MLP neurons of a small language model. Each row is named by its layer, matrix (gate and up: input weights) and neuron, and shows model dimensions 256-383. Each number is 128 + 24 x the weight over its row's rms, rounded and kept within 0 to 255. Numbers have three digits each. A neuron's up and down rows have the sign that makes its largest values positive.
A block is one neuron, or neurons of one layer that tend to fire together. After each block is what it responds to, as a language model described it from the Wikipedia text at the highest values.

L10.gate1373:128125154154112117158157106108106102122114167167138145115103147092072156155137125060140163129129150162153116106106158138147122130140128099081122137133117133113119106155115141113115134145159120112099080169123170124116145103153097111121118101146120131138119097137148088145118141100159128126159138119083090142172091163124123104109100162148102111130114151157129121151129114168096148138127
L10.up1373:132064115124083108117130123134092140108112136120112111112113117100134130148124121090174137150185137141154056127109117106147110142100137099126111103110146174145144121183097140088146106114152153098118079165154093143117144104129112085104108120140110118116142106130117074129122145141107130166096128139119128121149156161124096121094108117127141193138107138107138125138128142123156117120099
Responds to: Activity or field nouns. Word endings that complete nouns naming an activity, discipline or role, often in lists, headings or credits, e.g. diving, mixing, drums, production.

L8.gate638:108100116133156066147137118113135151161162089107120155114158132145134139154169137134149099096132117120076168088128103136095124153125149117155110119134104141127124115119108108140114080146139118139096111155092135125148120089147153124135135149079150117135100121101113110136156098154145102120114097106097142132156144153088126124115150133092144119139121128126110145143114144114151100114124
L8.up638:145082097143120097194111156127163122128106143158188106102168109149134126130108126099113090156128118140055122135127099115109144106127145131132100090111132101134174157137115088155148110135123118205122131124108139134174135134134128123100126143131164085139087116139096142070120088150149131124141138124130129163114120111117080121112136122129154165136111162126121169167112102096135138164179
L8.gate834:101133122104100155118133131111134154141085106094115065117156113125128165120153086111163090171105149142102088091150154123071161135118085139141141125135157146105144117142110120084093160125151100148139144106111078137155114104082106110120154121152078156092144108105086134128133118130121147144165113129177142112073131160104126094120108085122129141101159156122134187119149109110120118122102
L8.up834:103140128093176169098100119114175151118115169123111116105133149156112174081105074108128125145119117113131109127126136136126157169123153144115106115081153110103131122139112127084105120144139113131150164141099090146150144067144138137116109178117120124131123107158099125102122106137141163113114131165153130150130121116128136116125154126106126130135113122159131112121148085116156139122115
L8.gate1148:168143084102114149127144122155081095134127111128133216096145094133105135106096128098140123114109141162136136137121132156062108118092133111095123094181139103150166148115085143126129132159117117110125157139130154135115101136151124123131161160131144158123123120130136102093073119092123135153128126133153144099070127101110106111155143147102140098120135158173142101164142132146123149138150
L8.up1148:141096111124112148119125148122090097124132132156144139085104120109116140121073119109095075138106177092135139166144118124125113137113090147115156070134109146116147122150104120143126156157130179119097122142134156080102110129106124134175113166110129125174108134137119082153097166089134145134164183134164147196102129170137162135121151093146108139144134094111094095121100120148125120129139
L8.gate1203:147125155084087153147123128137107141142099138148154120126155104117153142114127140154121144109079106112125120065154094160137146084137102122188126122105133107111155116156144130138174120109120176186088140119126142103152136107135156108134157117150136104153150134109129100096153119152092140101202136108189172094134120122106161096144068142141114118152147116131115164106168165138100116129176
L8.up1203:116144114086090134098090136193156119143069168121137140123163124170115146110121120144122081119072141134085075071175124134114147141133104152150130089108124156128123155092158112110140145123167105141151128135152098090138146124051116115114148138155110094129117104074136084121132116132093103149152135159149145125140161100140129113121144131135114128111148115111143116121101143092119114097143
Responds to: Role and position titles. Nouns naming a person's post or role, usually after "as", "was" or "the" and before "of", such as head, chief, Minister, forward, instructor.

L10.gate732:123083110149146095135073140125105144147152100128130152164115110121132104122184115119127168124091125122121134116123158137132146128120137131137139145067139144172122113083120146127129136120100119128155132176122175161144109139146120107158132146139125120153129141102060137108150128115160162137113110099127174135151144131167144155129128133147119154135135165134120098148102102080095121115143
L10.up732:122135125150141053134093112118141101143163113094093146092115113096141130119101163125113139143127123140050108122138136158117135168099141126101144127122099124139112107153109109151145160158098103144097154129118105130131107107127121130127146098120135152131115162120163136116057114122126133117117140161161121154157111132166117125130137116138114096151113142122147187153160100137124127168169
Responds to: Word-initial "am" pieces. First pieces of multi-token words, mostly "am"/"Am" as in amateur, ammunition, amenities, Among; also app-, adm-, and table "|" cells.

L5.gate189:125092152119130120158074123133100103132151131098095139121113145097125092109156140154120134108191113124125156081100128102172131107117143152095128161157110157115154095077125169141079133132115145132129126098136152114150102145176099104153112111135100133106161147145114151129111147149094170092139121145112138137142149126126137100131109119126139144125138115116102104147181138112093070129152
L5.up189:102099156144137120123101129077087129100105142158133162163081162163107135163135161138115159144089109141093106112141123140113140086179152108104150113134133113096163095127100147135105095148102142147107150106131118136162097081104124162116113078114096127079075115108108158127129154090145132144130119144141135134116129127119136117100138099137133142141144114086094118090137073120099135077195
L5.gate471:109137142110076080121118146106174124126126119147138194112099093114123155129159138130112119129106119182142118112138134104099166151131109131143105118092154106107131140085150187099117126122106106179124140117166125170110149179126149128102144107158106143129080136161111081122129095120141135123106128119142112130130124117128140132120102074110146112135122140162123108130154134134119057127143
L5.up471:150171124108110129101103138100103126110126169111130142097125151128154119138133190126153148144096128175133168098090153097091134129123117141124143160141094158125155127139126128126148127157160110117088127146112152126153143135178111109128149137121105129134173117113135101158149149126107134126139125096141103135151134143149123140144131176108097110160130167143090148113154114114142168176103
L5.gate560:135152128123115109164109135102123134112126157127138109149109151122130094082132118179122089108136126173065132091116143104162160128135106107119092152099107132157139155131160116120070125103121125138093131125159122117147137113140110131146147144129136107121121115183140127134123156133119123058161168135134137123175127108139133171167140124135126167138131112112136129143147110113148108192125
L5.up560:148122145099107138125153119152120100101130172160193140105086146138081110126106115142090102148134115085157157131102137122119153154163174132139170156157129133146160156133190123149122088140090118124114154102131114109098127166141108087127115160127152143144091074146144108145148150118135122141149099137136173132144097132115142087123117056143128150135132102090153175121143155096115164115132
L5.gate953:117126094141092071155134135121156136109116138144116133176155128122116061144149138120107162139119100142068131111143082144110133095109129156125125135088151110142147089080147171166065135141085134140129115110130137131100141141122138125090131095113149115147149097102146073169164141145135111160140166088092100141104126163093136147155147131101132067180110112167164097099161126138124161122141
L5.up953:134165142085111139071132165129141143177101129137118123108117121103110158121111120130122095171117083119111122124102093094137098145155109167141153121151104099167128122150149147115109109104122165114133117120149101133094148119112161112090165122100149150149102121132177075135094137136115141104156127133121150136136118156125130137114145143141201132084131145081125149100119141187153120129123
Responds to: Place-type description links. The word "in" in Wikipedia short descriptions right after an article title (City in, Hamlet in, State highway in), plus infobox colons and the subword "si" inside words such as Persia and exclusive.

L8.gate9:106105160162108151138131155157111122140107123137113155128118137164119096148144131140132137141141121100099119168123146164146159121154171134105125085141149105107128123179155161108140114129100144101104139081134126103095174166112113154129111132103077137111117108102089113147132132144153127208139108124137131143108116149117123135092144096117079095130102130119093109159136119121115139104125
L8.up9:121079126113129130158141133088098141144136118125166099130087160150121101133118148147123110137145137110144148097115091159159130141109128120125138121161128152157124114092141149110175153123137129124117094112103120132119115153113155090142098108125123132114151151101155146105111118150073151131150118122097133136153159156103136114101146170146167176168153144121113067156156148075144117119159
L8.gate1007:116082129144121143116140157156147124188132175099135108136103130144116135128118128116108133134108140133110153145130117159142089112097146106131087083132145149151101155129158137063173090158162138146114132108097127128126133084107144144097143124096101105150086107121200115177109093145173132096157097130131099166147099141113090150120141086104101119118120137108143102146131135119110140101136
L8.up1007:076104152105096156147142104109154138111111106117137095184101135130115138090103099144139105118149081112142156167122155123125121158134150164137127116132124124144136107177147132121151183133116115137149113151134098122149159133142103129113132139133115173112151109160109127148088135180090118133131094150165147152125157139110165161139137142106097101187141121130133121129109116141124094108159
L8.gate1485:125128118116152142145141128146134136149103149085101101126077133119134120126092173154142118122167187128144120154113160129129127121139144158138130138136143106102133131175133108095136141144141102131130152124149110144091105111105144107100100144177115134104185086109082117129119077154148099094096094105126164132134142164108166115119107108127081128117120113069116123143132088149117127084133
L8.up1485:117108080129147117131145154122157124119118131101114097150098123129150138102122114136112138143148108179169159124162082082083117165164119119135153108116139121142116148127101111127163095130103165156140166135164162115142100161162188142121103089146122091090135100146122117145085105168150100160125171068126103111124137162149131127186121100115078150089162138114088099162121108118147114104131
L8.gate1513:130119122145145123111122140106111142103097072122181093131133151135122112083133138096119147157142114129109142108112147113110114155143149122087150092138127125138184116130120083104156087154163151127174126107136114100144143136146109101144155061135123122119120139150112145126139093142116131131094155131137159159092146140106120166169166126104127144070134134157125121142082141129175125107142
L8.up1513:153089167169085129122120144150158124130119169115117091134113141118115118088121070129112150142110109132072117068127140110131136085166114109103120106101086162174134118123112124123144157156153088117189167117125136088135126126112159114144118091170135102132120095071163188111142113111154121144150130136119110105127102110114097153155143091142100126110149136120114143177095130097122113139132
Responds to: Time and place clause boundaries. Subordinators and the ends of setting phrases that open a new clause, such as where, when, by this time, in its heyday, and commas after "Before the conflict started".

L5.gate601:144164114158124156127159093119137109095119146133103091101174105180147183098131138119078095128142170107114093159086109150139168130135115122114130122117108111095138101100098096111147120139140118115137092130138159135129142123108158159143141079136102111179111097151119110127131154142119131096152134115134108054133147113123150106111147128158100141107120113095113114117169148167114151112108
L5.up601:134136138158113168112118147117105078079095136152121109142117141160108104149141120117106132118144135108133101140085110112119154121150147125114116102118134137066109102154099096121148158098094084142084107140104116141131160127120122101150156168161142126129122127138129108116167178139161115112105113110135102157082099115115105153151093166131092119140115099162147126141166170162138104129123
L5.gate703:148103082169087193129130104116142126137116097158154098134146108164148190127121080148146127155100111115109118109128154145109159135175111090124115139141123131096141128073116122087117144146147148165104102168099111143100105119100140134111116128116144179150108103096109091114118131159113136116126150088146119115141148111123094140136101139153110147127129137128132102119127148123124096141117
L5.up703:130155120132106150104099091167105118123176148139177141100182093125119139126166166123124107162117134109095182142106133077124134109153125140117158134148101133110145097111129171085151093135125138137154139136122095176138148107079083142137154108112105172139177094155122123111141130101130114110129087125159122136141120136084113119125161158134148105108133089111125111120132135108125101125129
L5.gate1019:106107129150149114138147128124169109106121157125129126079125099141090091134125149157141128123151097118120101112095143111141117115120128159123104124149128130123083143170118112137157126129161163155135124118136177134152122130110118156129115179107117124148134114170125126164111148115139142170109120173103144092137122118162131170124166127123170081150136118154140137163149123139150094072136
L5.up1019:139115127164126091173125118126129081132156113134116154124122124148113131131114132099105125080135098119112115129144143146148142121170176110151073113168150110144174144091107102138147094130155096137118088091113108074156141119128079138131113108119094144101122124142133149109083156124125184145140118115134147146136137108124145091186114132125127148186128157120146101092107139152109123150086
L5.gate1275:147125143189102161175105114109138145165077087155152133117155130172145108120123144111067084164115123083108127109109161137141137102162140139089136114135120129112121108126111102130123118122114143143095145141160133125122136153106088119109154079097119137127146111148123118095102135120120116149110108102139112132112156143099145118130146073123109131115112111082119151106158151128120132184102
L5.up1275:100094150143153144155133119098120089123118170148108145151126137152104132175131128190097091109116148074152098123096144153095138103130149132129119089094080099144137134159116082119094084174109114114140110119099126125112095118107113128114119118142097139128127088138109154122105122129149114183113124127161106156130153142109141179130109116152121099106117141146142188131142133135094116118098
Responds to: Activity verbs in biographies. Verbs naming what a person does or trains in, often after a subject or "to" in biographies, such as plays, studied, started playing; more weakly, National/International/World in names.

L5.gate14:127147094146120121149108110110137072108132147121097118148139158180136114092110144119142114074144139147097129128092088139131114082166093132111111135101157114138128081122120111136126145156109124131129125088141131123091128109111115115106094120129128123165130102140163089129115123134097117125138110106108070125116106157104098183167123081123146131139115124114100130137117135115135160138144
L5.up14:134141140164118113155158144154164146097123149145136098111107164157137125107123130133144134157150155135134082125121139180173083131139091121152106139103122162114145098116186115089126147136107143162153120135119155150124128104153156137171148116145147161139093129115143112080129122136140173115156103134111138134125163145153107126131149138102092110106119169114132194118104107145132159122122
L5.gate92:153111136107119169133159130104117125103121143155148121126132159122120099115096122132131121115133112164157105129123118123117093148129091142157118176142124124120148105138144089128146078096118135144106127121122127131136111144107143120122149166123125123150119128131146082162117134168115103142131124156123127159133105116121141078145129137129088144139142127135143134124138143104120107127112
L5.up92:116106134116151111143113109134124109115119139128129103112151153158082119134082100136160071117154162134170141128120152140118160115150098143117125160125212148127079071108116104138123077090093119170108153096131130156116137110128139114095137104105150122151096138080148080107159131138141134163107110156089147141120112116115117152109117107125109144177107164139110130123081118134122128168178
L5.gate754:069148154162122145187116112145143111104135128152147123126122177138099178155122147145115137180141115092129102122143129152133149157140114114129136175123175110162111144179138144119119132126106090160114069155120160134100165166145160074122138161158124103081086137082129104101098130108114134145129118120041115134101111172140130113110097152148092102146142135164129132150149107135107130137143
L5.up754:141121139097143130126137150136078120115110134121129119141103114156133144129137155105150107172135127143150135087110134103133131151128137133137159118149160087096067138117153115133125123143074083118116113102163117132096136106134145101101139166138121095135101162100105084093120074115114069144102091143100116123128121136171165129100101164169166092129117136144106139155119084140100106076145
L5.gate1213:109146125150075160181157126158105143100152111178099129141106120148136138140101154140125150161123106111125110125117133156136133135160116111115109114143164108130147143142127153153115130143131097134079080119134153163147124111122158081115159126132121145132130158070163092098131115146124141123175123103106104112145135158161117125128113133117139098089114139138104130104137140127116114103116
L5.up1213:121147125107135142129130155161156096069128110101136064150148101152129162133120119114109117115082124123189112106121082146135118153153156095131124146100137145144119136193126166132144110089076104132112079109153094107104115142158156133145124103149120113093100135119145093135155107145115174102108149101129141109113133146124140120086112108131164117163125185133139107142097151135173122119149
Responds to: Field and discipline names. Final pieces of nouns naming fields, activities or sectors, often in degree, department or unit titles, e.g. Planning, mathematics, Teaching, enforcement, badminton.

L8.gate379:101153149151150154139159095125120108099137134143134101158094147113106098127129128152180147144172119161170140119125147153140105090118128097139122109118138106117117161172101124079088175130162112128100114140103128144131117133133129117168124143128160133111105142131130101125141168149105104106123150138129120112132157138158134160198073116105120094142131083144105187110136159151127116096098
L8.up379:117182166122140169114121115076127157111116148114161194120072111154126089186144132107117160124126163121108153160115143141157135095177127116120087117124153115180155133136111105098130179098125161146119123099074109138129108131169103146127128140122158132116127139131172175112136137122130165120106106116149147109107194111111112128132049132086128106144135097127076116113131117128159140125131
L8.gate575:127117170140128157148118158106153081082124168145120129079161124117096130133126146119151137135152139178147128123126100132155118137120111122127116108091082091107134118135084132079149155112125132137157088132124150140165132096174152107121155151116112140091117136095157120122163133122113112136158130105160163118089112165129096075129092134146125097126127106136113137133146141134137134127130
L8.up575:158148081091072144129101146108144108127150177118143135092137118127104147147133139158141124139100127135114096107097107143128125171105152127088145105139116118139126141143149155082145174107117142118124119116154178099120132124119068162128114140123097176162091157142120118144094111096122085165091151166132111132143152134159111132127090146066116076115165114185123081151126130113097170097128
L8.gate624:119095098106137155163173148127149153151081122142092075125114098103141176116181150117140153144106154122091112153154147156108085120111111118148122129108103117125149115138148087101135122146109114108144123124178137131105122114126101135076149142158096135161127126155165121117132143111103151116135133144128157082138124155115131100153081145143170108093117125158147140136101120121111138133143
L8.up624:152122120129119134111113155158143145151095146115097142121091133132128142133115134127142119099112132138165103127112140155088102151116068125131155122103145128167167137140141097137123145067129071148097103145164114118149145105133123092143100122140092162143088122119139133150158117127102122075145140108131101115129136133141133141147092146119118126110102112130125133182127182127137139113126
L8.gate1414:193160147131083147114155154163119128134149124136137100121138105132133172138141138115143107112120147120187105117124129174113129149108122102095141199101150147102147137144163104140122118122089165130151049115148145139151085089150124122127165171117171141094097164162174093141159138135125129153105090115113159117112117143094131146136125134103112106119111151134103105115104108141131137125104
L8.up1414:143083121181137093124154107107164115112119106131126104119127128178126144131096101136131107101118143113152119092112115157126162144138129118107154151098116167123130089114121128132133142150125083138130133126156068135104119122113126111116088119142122121121123132096150084125141132159125092106140105119121101135116137108128185133083136117117108170127125146119103137136117128125152101147151
Responds to: Derivational suffix completions. Final word-piece that completes a noun or verb stem split into several tokens, typically a derivational or inflectional suffix such as -ing, -ation, -ology or -ics, as in observation, lighting, anthropology.

L5.gate751:100147117163157096111100067135163128112094095127158095130142116121109112142166125158110144108102147093086142118095118150137132134132160125158120098103115069125092132146130123092131122158157150125099112145144119128130093115089122121190145155131142109137124076122133083107151110127125109153148114196094098088153105181097075139128163120135123098103137109149138108132152173087123187144143
L5.up751:093078143093109162112149136131112187146101141115147091147145144138137119136112124156172104109111141104095150100116160131122097090165120128105132108126121180101140091086130120133118105131072101111103181116124124087152158109104161137105152121124142125075133089141096138106162157124118168101120143102141150147135174117141153110146077163116097168137144151120068149120122103155074101118128
L5.gate932:114123080126168179135137142103156136135124130133147122126080100085134146127094064181108161120119073107102086112150099067120126165112144148124107102124130108121133135120111114139112140172091110173114136123134147130109142120136159125186130113137106114131108125122147119137102113137148119086138159137095090176139126115145112108159170107114160163153138165066125150125125198128112119160141
L5.up932:151141155138115129141169071122145125181135103173119116096111160116136078105095113105118120092151160127109128120121167131148148114157097142109125104123111128074137134129151119092123147106102116124139123113099090131162132049145098116169081099151163102119133128168115121121093082106132113159129109174157160186097165148177143131129127118140108135131131146136131146161105125096130137113098
L5.gate938:102129106096126157113163133114150112154155122105110119113154132140131164121125123115082118132153136115150084076113112132131126087096137143119172128194156122095099115106107145093151123145106116089172098148156194140104125167144127102173156129065132113153111131133166142101107151100162120142112141116115138158105183174091107105168113143149150144133131135087148121130127165156130082142072
L5.up938:148107155153124117126136129160102152136162105109134143165083108157122090126134144117130113105116143126128117117088075155138144132139090119138148126095146163181121149087097152097151108129116087133114172167172180129195106166109116149113130127164112122118117158079106129100141091099122110153079168097099103124089144146120078118166110106139129114145126154155092099152140098135109127134142
L5.gate1311:138107145105162106134131115175193126136134098146119074201070132106128098150134141131106108132143126136147128087122141121101096138115143179107099158121138113179111127148162134085113052131123159107114140150169132086136093126109170185109102137155142147141110122107142146120116144094155099117156136136136078146126122172139134186165130117135110136126133132122135097165149137113134149152123
L5.up1311:120106124154159187161115105157102119177122149148124095153153138127110181142107127126125128136176129132138123133107125102120076092122135121173127131115143120130151140127111138081147112130112094138096117176126112127139117153120169119128108134170121104125095118125102107175119137146145155141140108112119104155105112167135121116111122148123143125140117070128094110133125148146143128140115
Responds to: Relative clause openers. Relative words opening a clause after a noun, mostly "where" after a place or institution in biographies ("moved to Redondo Beach, California where"), plus which, who, whom.

L8.gate851:112143117090132111123107136136130094168097157173169137156092140152121123112106079100151161150118128085112117144155108120152151140128160136115116094160125080091107135091086127149142122158145143152180117179091116152164132143104130144159117128123107114106133113122106150124199099162149119127203081130129097137123121089125136128134123143144176155105116108137155131093155048091121146135157
L8.up851:116168123118155151109107140115130111114145118187106133122136124161152109150147151114113131098125107082102155104150161144146116154114141113116107130118172109150177134164164130093177122142145177124124095092115165113126137128099096170095143128163142137116121096149112120135120124153097088098131111144099142136138146114132128121123124151127128158139135169115091086131121117145156150123061
L8.gate969:113155112116136154144115085136099129120160164087115117085110126145154146146167136155129101169109085141145125132088124194127141089119116156127140145119134146136106122089096161116150128131135131099088118111114123122112127123152084131137083120151133112122127133123148132132171116125121105109151126136149116118132114142121128122117137093095128095086132133142113120099158148125119138121143
L8.up969:153122172086127110110144129140153115141085162152166154089123144174131118106109146116129127141146106160124127120102111160141122105107109149088123122140121143134112148125121130123129145130127144089126145146115115121134120146117099153147113160080103186109121116130118111115146145120140122097126089130124070115156146147102153093101153093110137125112107135184100128146113121085122105076128
L8.gate1115:131156121121098083108130129099153119095135158136083122150092130103167162115120135148144100124124106155160113141159137132115121121109139140171158128103095090153092094088134157118131149133139082152110088108126119153112124132170174136126101127131106136149134109139144118086152111133150134112152124148137128130146156063133128174104115139124132116117127122074135104117156177073122086153128
L8.up1115:125132146136089073120136120132135136120135160136115118159101110142163124144135130144102123183118114084126143140149144118125116097121158177140118113121162098081092146146108132147152127127147100147125104176123145138113132117122108107108110103151100133178104128146136128128150118137134165117101126106051148141088089145119133141166143118100147159142110115128104157191151133135139119074171
L8.gate1459:098125110100109170144132136139132118143122160155150090123110115081133115131111103154129157141131122109167137109137113134152132113077127132135142139143182082125123157104126183100135124168136093130109185130112115151116172133148115135137126139138100177127128117123146142102159161115128108113158113130125114164128137095032108127134149123140176140125146133092107140124138140056127171156125
L8.up1459:122112134159126147164154113099123164159151138125131105135161145154164157107124150107160149138164083117131130125123091137097137075141176149098127127139097147156128081105043109125120156138118126139144156116123060138112089130132138121141140155124111122153120131133132159123178119096161132138115152094127151161152181120139161107140160127130113151150109177117145060104096130119115161115181
Responds to: Infobox bullet dashes. Line-initial dashes opening infobox fields like Area code, Dialling code, Website; also first pieces of names in tables (North, Be, Ma).

L10.gate227:082113134150128117127156170123147122120089174147126131148133096121117156107115128165106165135143129119097113145151131178068087119112136115115139135132107103139132134143131118146154131145155116093094103138122127134133121076117156177100149079122144113136123117098126077152131151125104118105125110192158141127110145169133118106142136114099131131116128109135124147177110122103114136137109
L10.up227:154122109132088192119140141123133142122122121148160131144184127129131143132096135120125115130145107165151114124081144137170084095094122091113144117112159136166127164136162124070144108177128100109142068113125119126090147136076115097149110129110099127116105150152134094120142068144134134126148121134122174153102107158144103112123095095094164104075131069170184111130110128087135099135103
Responds to: Sentence-opening time clauses. Years or their last pieces in sentence-initial dates (In September 2008, On 12 December 2015), plus clause-opening after, until, since, when, where a main clause follows.

L8.gate308:123125131087131104150103089117125142087103139109147171130090133141152185113124080104181133150123130141119121143119175111147135111152136165140175143110113097153131057115077153115130140142143125137108146153153136109143128098131118132157129145124094136152132152135123126130069112129142137135153108118119077085103128156148119161086151129111103182122110140169140079120157109141171100095167
L8.up308:113099100089143125138131095178107136133067125112142145095104100109122145155136120124183110114118125143129153154114140138142145111178077125144165120142098132158128121153131133124130138116160116115158138108131142055111114156114107105181183126117135135107125119115130147117120131083137093112146087120120119142137092140109122100070093113092156114130120126136107139130144073128114169109122
L8.gate1075:137131078127150064156102120109142145141161132161105167143117136134124132141110113153115131133155141118135113115072164117100150121157130136065130106078150156133127161107122149097145114116101112175164168147125114131131142162134104142119121142140114120104113111147151160143101110106079152139129158093142148100101144105137074127089112120119080143112116143109134173142107114110084136111138
L8.up1075:155106141157153117122116107083084137121153101119103130142140112150136093113084172133122104168115104129122136171108122195137166123129184144102185117122109145143087100136126126111119136140107163097123123151079163107113145113140140121131161143111125133119151133169120114078085109102083126115134115158134138092101149122131128100168136128137112087078113147146075142115112142108102123117126
L8.gate1110:136145115111130107135133102141133182101110135138118122138110122115117141109176133177162127117184134081122105129101150132144137101139122152117132171105120104131134104105171135135132064135114113124140164163120095136137051132113123088158152105135133144149108111178170162115116089152165104154132129086136102162126135114135105182105115107164121112122133147167118151141131142135144146121158
L8.up1110:134179139095101153116108127127120124118073112122135110121098135141128134143126053142147106103156102133106093105110148140160171087132100104109136138126140126108100143142097174131120112124150145140123188143129103099104145128124140105069151081142141134186083095118116143113149133147136118116150148143126124099133166127151138144128132127109087117115121117112112079118109179117101107108184
L8.gate1373:155133152090162100111074144152136165156144090089118128151135122123116105139091155124109087130130141127077127121110111114156130088134124138135174114105134190156132112097137139108137139158128132136142086171110125121139112174159133113089111061146115158164103115180121109119107113137099129151109136108133150110137160141163090150144103173160132147111111107143136134101129137100068107129140
L8.up1373:121128131138138158139124165148161175140163106111143122138112121104142101130141118122124116166151120083130139113113169149131142122123145140131132174118110194149100133140129139127169106152088149130114143150113094132107143106123101154119124088133104105148067134126138134106151131124139151102095125094163189056131082133127080089118128129138135109101134067119114131154143142113115141096152
Responds to: Word-initial fragments, esp. "am". The first fragment of a word split into pieces, most often "am"/"Am" starting a longer word or name (amid, amateur, Amitabh, amassing), plus similar starts like m-adrassa and Mi-z-rahi.